Weights of a small GPT-style language model, trained from scratch on English Wikipedia: 8019 steps.
MLP neurons of a small language model. Each row is named by its layer, matrix (up: input weights) and neuron, and shows model dimensions 368-495. Each number is 500 + 25 x the weight over its row's rms, rounded and kept within 0 to 999. Numbers have three digits each.
After each neuron's rows, "fires on" lists the tokens most often at its 100 highest values on Wikipedia text that the model never trained on. A number after a token or word is its count.

L5.up3063:490504495514521535481494491538510479518490498537528506489487493495502525491503485480478469505499547505518486508512532538535485518463513490496461493471491465509491545511523485504511489492511466516470496505509475500534531451518475548497473527454494508526484464487481472494527515485489506459487500507462506477450529489531504509472479571458513487460489529497507486522529528495497514542470
fires on: " |" 27, ":" 13, " community" 6, " the" 5, " former" 4

L5.up1262:529485471468494530510500529484509517486519452491468493529511465519470497485533450496503505499508480508499482514507436457529504540501513488479515504524492492511512507515492488483480485511468488485460458531469534523555478542506482513514459545494482466490526434490460523471476514497504496494521537515498549545549500513519514494485478486466509502535503512484485527487508483483518479505537
fires on: " |" 34, "2" 6, " –" 6, "th" 4, " finish" 4, "ing" 4

L5.up288:474568453501514511476505443525514460533496470469482458490489523515511517461529505455450532518494521503475475478493481482524492522527514449497478502506520513440474519506502462543475526464491527509512491491521503503492450485468455510485507495492491516501514519502475524499466515469506467491562529504497482496498459481532445488448466532526506475519489538517502505545531538518482544509533
fires on: " who" 29, "," 16, " which" 13, " He" 9, "\"" 4, " his" 4

L5.up2626:547492504498496480514470541494501508510504500535486502480467527509512497492487526517492522489505475479522506537515510489498501512514516525501519548504506513482500517480494446498508507527474490497511539487485523477540467477460539513527480488504503522452484517495516549483480499466433460494492560537520488552454538509434473466519471567494436513516506512503517467478493516521463505495453
fires on: "\n" 29, " a" 12, " an" 8, " f" 7, " the" 7, "Ab" 4

L5.up1906:473485495493501460528539489477524504525484439503485507489538517516534494490497488467507477484521498484508504509480524455528482478487544516515486491537514463474477482502497488497515502452498487499459552516471501542515507521512483531526472521541532522524524514498503507520507513520495468477462513491486501445439499536480524480498484517483511499521530511512496499471494505527481494517496
fires on: "1" 63, "0" 18, "9" 6

L5.up546:514526485528501518521488525476504521490486488497487514486483504478497486463521482466537472493508478488517487473528475533489518450469507494519485480513460504509549524514479494478520521456530524488551510536494484495479536485547501475555532507488492508516530461481464506517487475478480513499467528528563480472509502542490491541506513442517440548489514469478505475564497497501515516537513
fires on: " by" 22, "s" 10, ":" 9, "2" 9, " critics" 6, " sources" 4

L5.up2496:482498446497450490492488463487472484477455490522492532507479495507500487470501509516534478505447473500449497500465451515528488528479512517504467499522482526483497504475499510493511464494476494515515530521463513529500509447580491481515505505489523540524477499538500469512482478500476511486565489503481530466481519525489502522500508517467471494514474506488506553497489494546460502536509
fires on: " with" 41, " and" 11, " as" 9, " " 6, " of" 5, " than" 4

L5.up658:530543496406495514464535503508478545518533533515520514546476488474523512535479470524464505481493521486516510525535497516532470511509475514522518479526484493482479493525492490520507493504473492532492494524516516488509465442473465507522484508502513522540548510496458486515506507517503490483495472486506449532507535522525479482497494511473529535466490460451503478512537548503512490489518
fires on: " of" 29, " the" 20, " on" 15, " board" 4

L5.up1320:471513497504495499501468493502478502503539467518519503479482491476527473502463475462508509468495463513506500484490503541490525540520528484499471562476466510500506520498509456502521514480528504459540512518515416511514492469495517532532502495488488495494527537553485498527473531518497449536517522419502487460504501459488511475489525457491514505526526506493536458485490535536459548523494
fires on: "1" 16, "0" 14, "4" 11, "5" 6, "2" 6, "6" 6

L5.up2487:493512449475465519475546520519508544497516482532508496490491499489538443486478464466491515465486495521470519552469504475476500550504522475483491499500509506509491534476495514506439513472488482505505514504486497529483478500500467499518505537517469495489500494476514538470522518480487508522469496515509486477525498520484486485542494517454524555554504497510489531523497548518462511490504
fires on: "6" 19, "3" 17, "\n" 10, " career" 7, "7" 7

L5.up2836:511513502503500515497548465505478493496454529471505522516519482443494499480541510502511480467519472476476531516499525507512497517521502427560485492505496459561521474485528458512491504468488482490503478524488499519536493547477532509503434467524485480533495569492516499527506482546496469510514474505474560475475506456510508481500499495449479505491496533490503521515468469506478502531515
fires on: "0" 30, "9" 10, " the" 9, "hen" 7, " in" 6, " with" 4

L5.up1948:480484500519513527465524528495492488524512460504520571499534500480490507480486500478477524447494488532493481474532514484532534503503515494514460501547478486517506530485463491517490512480483472471511473532485488476496514503484512515507552486525504505527489515539488496503474504526479536448540510518475508515524574495482567516503478489439519483505520499486518503520486524458448493495500
fires on: "==" 36, " |" 26, " ==" 5, " newspaper" 4

L5.up1943:530502487505511494524490471481540504529506503556497491493505504508462454486489520474477550480477463502489534514528505493501488521489489446509531504474485476483469512489472460484517538436480487478486530461449522487503440516527490486525534506515513527517484529501500536558447485531526497547492520471497485518507466530506514483540519488510494482519517532489512526461516511484518480511489
fires on: " the" 32, " and" 20, " " 9, "," 9, "3" 7

L5.up183:511507520453510498486545492475536537521542510533465494552522517504511501489482503467489522518479482524522508486527513507530496505482541505496490501470483492490530502497517525466520462498485514499552505511457475478532470494516513512537484535506545500545495505567519510517522506518430458522480488474513495525505458520514481472527490499498472521442519503501503548534506512553514507486492
fires on: "7" 23, "6" 17, "|" 11, " (" 4, " to" 4

L5.up2041:556505491439485529474528454539481508477511484523524518475488431507495494504482475535525483454534459487516524487476518518494513527468510502528491483490497484492511511529524506512492564486489458501485474519471469531481474466525488541492458499533486514522513564514493493495541507537495577523504477536454484579526504531500506482492495498491487498472500501471518481529500516542512522534517
fires on: "==" 65, " ==" 24, "===" 5

L5.up429:511515504485514513493502473502496501479508502487496492483503476474481529508523535464483465502459449487452501483485495492546540519497490474549480497495492514522511543502510523529508506466493482500500538492520519501528485472471519476523457475501485500497490489508503523495500507518473525555515537488473469485540448518548517495527470527530510428523518532526534490531495516486533502560519
fires on: " while" 31, " before" 22, " and" 8, " than" 5, ";" 5

L5.up2701:512525443516456540502466498493486494487523481535467509511494531471501440442491460475474506506457456498502504503496487503470489496488503488497451488526513469454511507494500469553517546494491520453507522514465507511511450485482498516521510511480486522455483519528472541504481497561468533497497527506542498500474545467508532487496482504484476537518524474479536504551468519476471524520453
fires on: " an" 20, " a" 15, " p" 12, " " 7, "==" 7

L5.up1557:515500479518475481501440529482510505511505502497509531511497491497501519506497529504488501481495504572525497457478485508492518450503515491472502508489508486486457497536512522507521519446525511498498486505487552518503502478496438524488511517541478524482507528454475495522481492512506519461483481501476519481492532478468545485501502551519543492463486549458519554534459554460494520520513
fires on: "-" 26, " and" 10, " –" 9, "," 8, " -" 7

L5.up3026:514479495533518500523468542504491544517548518521532528513492533501502499518482560504476545545511505545545482479514487513515473493512487451512493501505505489481556522482514492488483494461479484499523521482470497531429515495467505502516544475550487542499495543511474495540478482508478502517511515490475481508507528514473485452513531454469501539509494547468505550493514493548482497506478
fires on: "|" 39, "." 13, " to" 11, " Oliver" 7

L5.up2894:496488488498480487496499472520535499524515492531497484501499509503542455496459487489480538510504479496546519491472492502457491519520510486487484516442473483409485522497454529543527533481487500404545499482498491498508524528498536494520509461508479503447500523540463535508517516528493490502540498495517495525481524544481526497505565533519469500492492511454497512460517522504514515483523
fires on: " the" 38, "," 13, " a" 9, " out" 7, " all" 5

L5.up828:512495479505504495474480524529516508527489509486503515499489459504466474493504540508487510506487520530462547471503539516503533527505497519498487545490490507519533536510458494463565536473466472476490477501517527517513493496501484524502523510470465491502506479480491495472487491521481485537503538548521527494447482513489509551518504558505496479527492534480513539562555500485505511511519
fires on: "," 26, "-" 18, "." 11, " over" 8

L5.up879:561502500521463484483508512515528504501532487462474508517484537495509527494521492518524525499504497496489486475471539501503512467490527464487423495518490504502479527498548516471508497478521509525448552495477522551484500484526517526513501503542504498507462519521499520491488476501479466500558515529481498464491483503517467473472499547495480479515479518518531529520489514489527527519506
fires on: "–" 20, "2" 12, "3" 12, "1" 11, " was" 8

L5.up1861:511489497524484503490533464500537499564497447470529479526556488490524510435511469500484476514501459498489481497491467511505511511528514489529501517533483489492535535536507481488472519519492488512497495490479506497519554487490480504532506548545540523517519479552518481494491507491482502523550485494488460473490481459483474498504563500496514454482548475481515499520494506529541511487469
fires on: " |" 48, " " 9, " of" 6, ";" 5, "0" 4

L5.up2977:550437467507445489484499457476529516501552477531462498512509501522512543494475488457513494493462514475533511518525507493480525510489539544514467526520492496526489509451517508482514509486475532516507507503484494524486481440514498474509445517488455482544466522487514491518520517501481501556501511547477518482491525508528516488512493543496483521541481520489516530447469531507489471478505
fires on: " such" 24, " one" 11, " the" 9, "'" 9, "," 9, "G" 7

L5.up1635:499516495497498466451520461483484518503511512482532501540518474475505510524459506484480515493476493503490480444497526474505540486508492479524500516509477507463456454545488482493489513470498475510490518523466515499496456495523501501507485504516446498480514484490469532496479504536513485485514518458480502514499516551474513484514470436500527497486480528472515476510516496458484499548530
fires on: " |" 61, "," 10, ":" 9, ";" 4, "-" 4

L5.up2929:524502506471501505513486465470495480530538457505474522488485532501523534495508483487505532514495481488487491505512529470509508531501515428522526527507494469502483487532497478510471484503494495521458527508460473503503497499505469525502497499542437458494521488474510498494548519545537498481492466511495468481478467493537465460493478535513475481486476535485508489487530505531479485513489
fires on: " to" 23, "'" 17, "." 15, "," 9, "\n" 4, "\"" 4

L5.up1446:551509470521522517480461484491488505501502433476473453462515536449502506520518518475525491517491485481485508516484424537529539479510491500489498504516515498471528531509546477490471533485450509454531486511485486470518496528557488496530509471521470506517494521515462546500447500496483515521511512495518502483547528496516535475487518546514502530522483492494493494549488523486491496484523
fires on: "\n" 79, " |" 21

L5.up2556:451470529458506478446469509501480541493528503506498499495498515512508535481488509469556474506492493543517486475468490514535498487520520492496482492501483504524445510503514499481538505474481449467499526511508530527484505513508490489519501522517502493525504514520474494466465480466499487511543463524492495480479457473473493508516495568506490474502464495517529494497509504492521536486552
fires on: "." 16, " to" 10, " from" 9, "-" 8, "|" 7

L5.up1168:492507496455514531532474493553493519486494490502501475509511501492537523506512537528481504491476512512500505481534446473497526544464528497504495525492478504546563522526486477476504490540494489473498550484469498517505503516505480516522485523482488564506481486518469531515486516520498490556504497488478503490497511496517496447485506531509506482481516509488544492518468479530430524495483
fires on: " |" 27, " for" 10, " Total" 10, " received" 8, "|" 4

L5.up1599:508526472495489493479496544554492541470485492482522481499474518511516523446511500505502543493507466542497497476459482522490520501499503505516516526473503493455481491529509493498491505464466506501509463502492494507500472475491477521500505529538495495529504536478519488508511517448493446516509575542493542512540481491489485497475511538491510479491533517436511512528468504495529500486524
fires on: " the" 34, "|" 12, ":" 11

L5.up2782:495518487499511516438467471533486510483500512511493488498471471492472476426498478512503538471511474512508504532511509521483515530462495496539480488484474464490453491544489481471483532470512512514495517537503489492519492501449540469554533488506477581512498494497484489501515516515499511480514505515494490508510534538513485532477474488503495483479519509523543519488507528497516507527481
fires on: "." 42, " " 14, ":" 10, "ag" 4

L5.up1487:500503492510411503522524495491489498500530491503548526520554510491503436469491512455487551493487479531488514502512504486497497507481496513508522453501486484501480473517494470519543546443508490488478481528488509511445473529477490522492503482528460499483544492505514529517503536516510474485471488502498469522471499461478463503539528492511485487484531533480566469486474507456525490496490
fires on: "," 39, " the" 26, "." 8, "j" 4

L5.up200:508519517464525495522537540461504530477530458495506462479488527468520514505492452478525527531537498499534500486485498517530469536489515538500477502510516460466498535493493476514498486492479495513480491488474470525490509533500448483483513517500508539538503512465484529489527511492460449496523507502476466489466502509528498448520531489434491492499479485504516492536517518464530453469563
fires on: " the" 62, " |" 15, " a" 9

L5.up2746:506483480555533491489526466495472518511505492504488507535470523520501458499487510523503512542500479522491502526463477486504523519505493481536477500474474499543504473473515468502498489510506528513487478498451445533514484456486483552524463521518518498489531496511498490539508501520480511508542468500539468512521532503485556482486516522460469439513479526468524482517481514488509554509544
fires on: "-" 40, ";" 25, "," 8, " and" 7, ":" 4, " |" 4

L5.up2896:506518482483464452485522491514495522515504501495489506520529490480494549479512511489542512488505517490489485490482471474493490504494533506485526488497508508498530549492516463498500478453505517505494528519464502534466526520507516479472514530473488518490469507464535460579464508563477505472543499504511513440498492519485560507486514486474471517484482499499499512511471484495531493500491
fires on: " and" 28, ".\"" 14, " " 8, "." 8, ")" 8

L5.up321:526496507494451481521495505543489517486506522477499519474542515500521468470498482480475516494452501507510528503498501480473483503506523471520466498476481493449504491504484456493547553475459481483498499497507491534503502474499520482533473477489500523504520461506525530537492521503498487480487500488482496502512506462445478537526523497526506484494513546474517537511506474547507528527483
fires on: "1" 39, "2" 8, "ad" 5, "g" 4, "f" 4

L5.up749:518515478516471526498508487484455498492502447470503521528523466528454532502543506530495502486520537479504518480507479541531504569535479444577493526547495506533489566450520479483509504528489484490474515490481511513520439532515453497531529487475534541487505464516503494532532500505468519513496427490533506504498500501489528507497512493480494511496519498434501485476504514485486501492537
fires on: " " 40, "-" 21, " |" 13

L5.up2823:464528472481514463518523454523439524509488462496500509483505501457500538485543536518525495528467465495512525502502445509538532523534542495495476542534479514545525534494542456521490491533496505525519493504488472509475516494516488505528498469533486501511506492487511524518477521500493479460520514516470497474564491551488485509475502456478508473478479549526547489502549513472530494494537
fires on: "\n" 39, "," 26, " " 9, "-" 7, " (" 4

L5.up1708:502550484498506506529496568533530487501514512507544485534523526489536526494483476531494517486516488525481525471514549490506481506522490556527522513469504471473466506495533507498518566460476530510516480498437563521523434482481490508522499544493495503496465527491496490536502513476524520494461485519513436507504497523518493524508469509505467517485539526470511537500527518475516498523488
fires on: "." 51, " and" 21, " the" 14

L5.up2641:523523489481522462483573484555496481493521440518516521521506544505529508506465515504508505487484511487490474569488502478517487490462523518483453502520460484530487545482554489480462542517459522515483511528476508528491520488518458523510504500525501526514526554489518559501527533578517475486449498559471487476514542479475504498524518527491471528485470446515522515543537509482486495479495
fires on: "2" 37, " career" 9, "3" 8

L5.up1217:473470511486462509500499464501510522522529478518511514524528534488501451486431525461476499516527488477475494519512511481523492508512524509522493494516483507517471459517508518521486514482468498466528474514479479515489470427533523501516532488506452499512462494531499492500544502529461531518492473475493474470482498457513485471483499475498490511492514486501497531470444512470479524560511
fires on: "–" 36, " life" 15, " |" 5, " heart" 4, " home" 4, " body" 4

L5.up1289:526501528524506516510494519529503503508507518574506504508526483532495519511508499462524497453519493512519562534517477507471491530499525500534469563496479458473515494521480468492513505460497498489488448496484505486471532499515487489502524500520514522482510495542526485536499549529466485561524498476475491496496479525525542486515503525480477530478514448469484455519516518473500497505528
fires on: "0" 49, "ag" 8, " " 6, " cost" 4, "/" 4

L5.up2169:484519449501502484499471478481506491520504485528484480505497452474497495547521476470523490500471481489496519527522464477519539443488514496491511522475520505493469494431491457429506524502513582456540501515491513460571509471448513510516496514505530515506492496550485541517459519513498486478532503490516480452473527524507512507503522548507515492536494510469556534504506510482496522486487
fires on: "\n" 59, "," 8, " |" 5, " of" 4

L5.up158:478501471471514458503530500518472514505466478523512503538512503512469534507524477505505475511520492476506493544509460533502507523485543495473530516513506484513483523514518470513509491479485507476466527536435523482534487494548512505531486554513498552508455517533543541486462479533465536509543530516508536509530548516547470486506490499495507501498495477528475492554561535505517504502544
fires on: "\n" 27, "-" 26, "2" 23, " the" 7, "–" 5

L5.up2334:503520516454503483491514507534544532567487487493504440526532437521520501461472529507544502499485475521515489489494482484499489487531486536531535519526487472473491522509514517510545475499492493532449478518499536511489466452519470547483564556503483524506477515470498506505461527487504509527483525557434517489470528555479529521503509483486525525514478498465540510511494501457510542526536
fires on: "." 49, " the" 24, " any" 5

L5.up787:541513442464503460512539478505487499482525490545516437482545553509557519462518490515480528476458477458513516523483549490479503540495541518485438540479497484521512527461502461543441506531457527478525502514506445518494508499525488511504476489492501502476489509505523499488469520457537481510510463515456531457481456494510549442509511518509503484558550505517500527483472535468487518514516
fires on: "\n" 33, " was" 31, " the" 6, "," 5

L5.up716:501484487485529492506488490487514520494518510508505537514520524507448537533486489486502563523496510481504500522502478527544512501486492492475484507521497485473522511488545503530487497508476458493504515538442476555483531503486485532522479527496484509495533464523505507532499549515480485491490506479456489461508468519476524480462491476505469526542464539516505534461501515507454503545495
fires on: "." 28, "-" 16, ".," 7

L5.up314:524497496500537488490511510515523549519503478518499527495501553518540532469497468489512474481487486452470481521545518512502508485490546503503491483465482469519489501505529524504511473488510474505493560532500511571549470482493455553541517535505468528506538540475461522513529477518512466528497508536497459477516486523499491464481450510510498502480500485519525547475496543509506494501514
fires on: "1" 43, "2" 33, "3" 11, "0" 9, "4" 4

L5.up2595:473512517525438514516492474494505506499455491474527473489476507492520496489501450501472553478497492564501525514530503471485482555517501473529486523439508487521450519526482436525497545493534478486471460497469513495525477464450514489512555507502501545509537503493485523559481521486505454505456494513479477495495506468475485515532509491494482509491503533485530488486495550499485572502513
fires on: "." 27, "2" 12, "1" 7, "3" 7, "ulation" 5, "per" 4

L5.up71:490498479508490505536498533502493510521564491506506495542515539494528519512473493471540485504510478489539508493500497490505488513520544480492524539518482495513492494530485465508521498496503543469484458488523555526513511505512506463488533548495519508502520519514477492508466512522503478513468486501504456516514458494488499545493502489545521526471547489473549516490503503491501542498457
fires on: " " 53, "-" 8, "'" 7

L5.up2876:535505553516465489460541490464497546493484460547502519498520466517518521432524452543520499476434460495511485480515491507505467516477500445504488460534501486527484490520485497505503519463499515528492533523479515496491437536521461510500458508484467510516492523493503509521525498483467483502542504546513457506485481547520513471479491511478475509533506503534552492513486490476509524500476
fires on: " is" 25, " =" 17, " \"" 12, "\n" 10, " (" 8

L5.up1103:490481473480544492469486525517494519489494507522526448548490524490502521477484512520525447499444488476521513512498466489544489537490498514505492502491495495483486486502504463469495505494463481499497516511512535517527445538581482470511502500510512520519466492499481504515475519516491512501508481513524503535492509477499478488489468536487497483473466508488478504511526465465526504518567
fires on: "-" 23, "–" 22, " |" 12, "0" 8, " –" 5

L5.up1905:541489547473507508482505475495494474506520456506493511487500475449508472476490466486541450502507498483516494483519494514538477482522519511489498484531500473483477524505495491496489471501495482507548492532464548504503535494522512505487517491523539509491476499503481486536505486448494466472510517533514528498496503502493499477492454526468482509512507523524489473497460487475479481490569
fires on: " of" 29, " the" 19, " an" 16, "'" 10, " had" 5

L5.up1856:508504520504502521511519479530495496508490495488493481508528489475486490488484462453516515477514466512434519467488507536527511497444535529564505502499454474458528490500511513530515437468499525495512464508483525499505495528547525516498511471528503501498501500472522515488514541460509482503500533531507492506500520534493518529523469522519517459499536517493539507492491529436481533477499
fires on: " there" 18, " in" 15, " the" 7, " on" 7, " before" 5, " a" 5

L5.up3048:474537453505459528472441482478498482467494487554455469510482473505504494519503513514467483545443495484535510507487462468523504466515519514543487502445521511504496480529518530504492515481484480502485492497527510504505462527508495478508520517451500479478532490543457488526489495515478470524524535503510504472520507486525487497506501503497505522468497467447516493483518539481511552470551
fires on: "," 56, " in" 5, " |" 5

L5.up1070:511480489462508499506479488509427526485521516512529505521511499473510465489471488492540518469502494498537520492550515524482559457522527522500501461498478489434512500564525532482514586478520535480519446529509459503497492482518520504508459518472493490463489497541485481509496500504469498467485475484493487517485512518481524477504489452479504524466523487482509457481497525513472544494524
fires on: "==" 65, " ==" 16, "om" 4

L5.up1508:497486459526486450453522490490527511533492483458541496500487503499481537497496523470533503542501480510515539547483514521510504492492482490447508504499519540533458484490525493512466509514499509497509510494470544491522487503458448507483460455461467453510510523507520527508503475529488522507481497534508529458500506510532509550489511548488484481495525522454512510508503542487489484489510
fires on: "1" 25, "5" 10, " they" 7, " one" 5, "'" 4

L5.up1742:487494490427501520497528438569478543479497490518519483469547516462541498440514499489472477525498499484506547539506512541509489536493522461511525526493508536510495496451550511482430462508480500526486473527537526524493516471476554503524444475556511518525473512556523488503516485513500539495528495492473506446511516533501498460480502487487470521522529500519460492460497498520523500499508
fires on: "\n" 18, " with" 12, " for" 11, " in" 7, "th" 5, "|" 4

L5.up761:513539483490454472459485539488495501537497492474500475486484501501560518496492513492501478525510445520503509478509480474502540489472509463511508491462492500467499497569529461486502501503476542496472547508487453455500502500479532512500453504522482487510514458509542511480507519462482484556512536533554458503480512486520480494535506514520487480497496493497494512515539483535486508538499
fires on: " to" 38, " and" 31, "," 7, " |" 6, " that" 5

L5.up1424:465499494483490479505467521536492551483512497562503479512518533460492494518515484493448529548437471514457490495523483492529491475482526468511527498541465481480486513497492475516514443487449491453538504508486486522511534447519532473485519482497499535532490517518473487504512501512484508505499487508460485482499518488471494474468472500499513483518537516492497496517553498514526490556462
fires on: " |" 24, "–" 21, " of" 6, " from" 4, ";" 4

L5.up420:501507463455489462509502491543530484529534488508496526537516495446501452507515515481515520501513483484509508510526526482494495491482520495530504522519484469450477494525497436541510500418519520498457495526520473455500504446530460472518529558539466539503525540485544484526479533512526537487474489496495549484503519518508524561502517500499488479464510521472526495552522498508451510553481
fires on: "." 53, "," 8, "-" 5

L5.up873:477470444521493472507483463512500488512496493532518504475475480500474487525514485459487496497491536517479503516537502491534542472513509443526449492471482489494509507457500456475482487541501462479521509514489449484496497482503493496550477561544525535535494501550481498496500470456472485558536456475452497476521493463521504461485502563477514482497486486501512493514485499527511504481469
fires on: " |" 68

L5.up1783:488504512513503508498504513509516558503502530536543471532504495502469463534518508505528484424465517510459480535532476498459542460494492481535505442512497486489503502456518508496482474457479480478514508497506462527501483500559506492512540527553486516468526461490518472516489486520502503518460496505511510509529548487518484467493435494494466542452476521493488475510515475541517507559517
fires on: " " 26, "–" 21, " vocals" 7, "-" 6, " of" 6

L5.up2830:478550504482522508496475510466535480472486504534475498526509494453526495498516484507489499525497441533527469498504462510526522538491522524495521479526492484528509510555524516518520502517495481543494520477457538478514483506493513481486490550532495493488496509473494475490484529519514496499467501510456516490484555476495534512469484561475529482508489529453540480488535492517462555509553
fires on: "." 37, " the" 9, ":" 8, " by" 5, "-" 5, " and" 5

L5.up2515:496460501468502497501556514488520505528493473486512463560530484513523507502467533491500520520572475459486480500497489533541497527522520506517488504529482463469471508513546482475458513479496461480529513476546518501479490484549506546513523500511473508555498535536557537522511502469524544456524509529457492557454491524483475484515519497509497522501484505519486493529499525542504503498512
fires on: "-" 24, "|" 23, " after" 14, " following" 5

L5.up812:518499480484509510463536485531446542479529515514485475487506472488503519491509480517486507478454486523522482493555501534477501493517516499528491484510489483492492520519535555504480492501491484493536530511496508491494469496538469556521475502496485531516521550511523495522542485499499526483475483524511500487481473493476536504518497530465473476505496478501550499503497477503427491517508
fires on: "\n" 40, "==" 33, " (" 11, " ==" 9

L5.up1878:493533515525521507515507423500514498522540501512471521508475462504503488505480520427479508501509514500483519524475474510502506545488509474544503561464498505523485524473488484459519466538531490509503472489481478468509505478464508508519537497506514566503495471518497526487467503530506510496519507459530507494511496475480484568500500514490504520504588519501527507458518525506503500490498
fires on: " |" 43, " as" 18, "-" 15, "|" 7, " No" 5

L5.up2459:489452450514424491471496488464482550487497484555492440505486491477516529480494483501497514487497486522519492517524512467501521480483507469505523469519511520478503543493538551497455475485514474479486487540546498497511500482504488495503529495460468491493478529491503485504482477452457513484493473497498504515472474496527518504532509507479490504486503466491486478490466564476490525488479
fires on: " |" 33, " as" 29, "," 16, " on" 6

L5.up1660:515491531515520536492506509529521520513501525506501516501521495473518486460490480457567497495542493488485515482514537547485532516484519501586490524519488495489521496534478531509472529486539551511505465468509546494497497522471475489524538511508487529460524493507547487540488527500495511508477534507519447488524485538526449508463523484526506486494487506539486521466493506527500546529464
fires on: " " 34, "-" 12, "ang" 5, "ag" 4, " the" 4

L5.up2472:520508543472525516451496477454502527501531506524498497526521495494538473501510525522507470454523514511468501490470459526538512538553505478508497514455513504514503511468534466475503492522498526528512495463494456486547457469485499522513515512497467539535481506543498539516502479502494524473536481467527532504492543514521493513498570489464492541475477497500521493504525531541484497509520
fires on: "|" 64, " on" 27

L5.up511:550492485517527512465489540512497509519517482534512540503491493504471537512524481476554483509487502535494517481480480490482483470465504470523458472523472481518506537510479492487462511464489494513455526503487497489503451465568477466526537511494526485519500515487493457530471501482468475488506559525558513495485521552456488513495518528486435491523502509476533450552507507479527469502543
fires on: " |" 45, ":" 20, "-" 5

L5.up2566:494472506489490494488499509508514521506497475514493521470486466509509479466464495496537481517509466472511524497459477449518501489488516458522515531491471508480499539542522484468533482511465499471529548519473476490503522496494521457545558526486488519510481489539451486551478499500479478521507511508518546505510495461481489506493520522489506476476499487488489500476515505522503515478503
fires on: " M" 14, "-" 14, " from" 7, " at" 6, " European" 5, " Tokyo" 5

L5.up2550:471468496513499447466553499486509488469526442521452498478474535469469507513529500503488515505510492517517494521461466538526509481397521529475469483476474476487493492474531478493462524523503501539513479480467489504571493493505451503518525521519464512493515482493491538496528495476447479475497520497481511472451488526484535471554493524477500485538495506480530530499463495529524509507481
fires on: " |" 35, " In" 10, " win" 7, " through" 4

L5.up2005:550456476508512504493488499512447483553476486539490512505521492518516494516485447514495527483494483512486494473450462536488475519461516497545491556529489499566508442472518463504528511516470476519488567469495529495517482479470488505519546503473484488527508518512447551524469541536489512523504489496534460486474491492515522488526515471497490491507502534515453475498466502490515458544484
fires on: " |" 37, "5" 5, " Label" 5, "," 5, " —" 5, " Formats" 5

L5.up1671:476512514466491501509514509485511507490488502515478506530514515480491513472523499505477544544502475512464511515518531499504518525530523530527491535475510503498517532493495487500495502514484488500548562468510509471553459472557495489544479531494524551498466516514492545520507495541499485473504536495533504544477521454545492497515472470503555445447471512500491522506557549574508526504479
fires on: " on" 34, " the" 12, " along" 10, "|" 6, "-" 6, "–" 6

L5.up1649:499508483529509511530526441524516480572539475453517472491525503506490505531535498486515504464511482498495511519460464526515537502497484466523520494453461462487495508517542496499474449487520502517502501520469538522533479476498507475538501500475481499450562535515501517513470504506501574517559518504484476481545468521521457521502461538503495465506546499471520490496488526524548471515518
fires on: " |" 64, " and" 14, "," 11, ";" 5

L5.up1329:493522504491491508484510496521514524544488506493522520498490497495531510523494478478492566509474482466461531512524519488511493509469480476498602530488465491535466478490500502496495443512489516527461534496485521459500490441509525467491552543557485479528535519485514504512469508529502503497450473460515517514424475466527505520484452517515482486527514485513507520531547493507519483526519
fires on: "," 33, "." 27, " who" 6, " (" 5

L5.up1065:486464495457526499495504516503514493525497489501491496495554505489508502520459521517479490546484490509561502449512518555521530477479495470511510492520500512516529469488546505508479473537514503476495523503487506518534479530493541522522518469488487499465470484529473516552515487516491559507550482499512486501499507503532522461470557473452439435539505516459469437481546518480475542506542
fires on: " —" 34, " Lin" 12, " " 8, " |" 6, " West" 4, " Mon" 4

L5.up2287:511542497480535439497497481480513512532500507483535533498513456477512498478466458494495547512499530532502509472519541507497487495497480463463462518506495471497485489457486491514542494532481530466520452521424497497473517509516467530515504512495524495489519503513455517518503481514485517522501513496477517514498529498476522482501459500507513475506499512495548467509489484519498519501513
fires on: " |" 28, "==" 16, " Votes" 10, "===" 10, " " 5

L5.up2404:527503486475499525473457512544529506474523477535477466502499497481504505498506485490486515493507445489514512505501511466520505564489521490467441479524480494502503521489500504524511536465485539483541505547475481489513484479532507508525494481515471518526493530509533515477522482457471460539480526507509472487509510507497517477521518531519452466509473498528532555477485497497524505518561
fires on: "2" 47, "0" 11, " order" 8, " " 8, " |" 4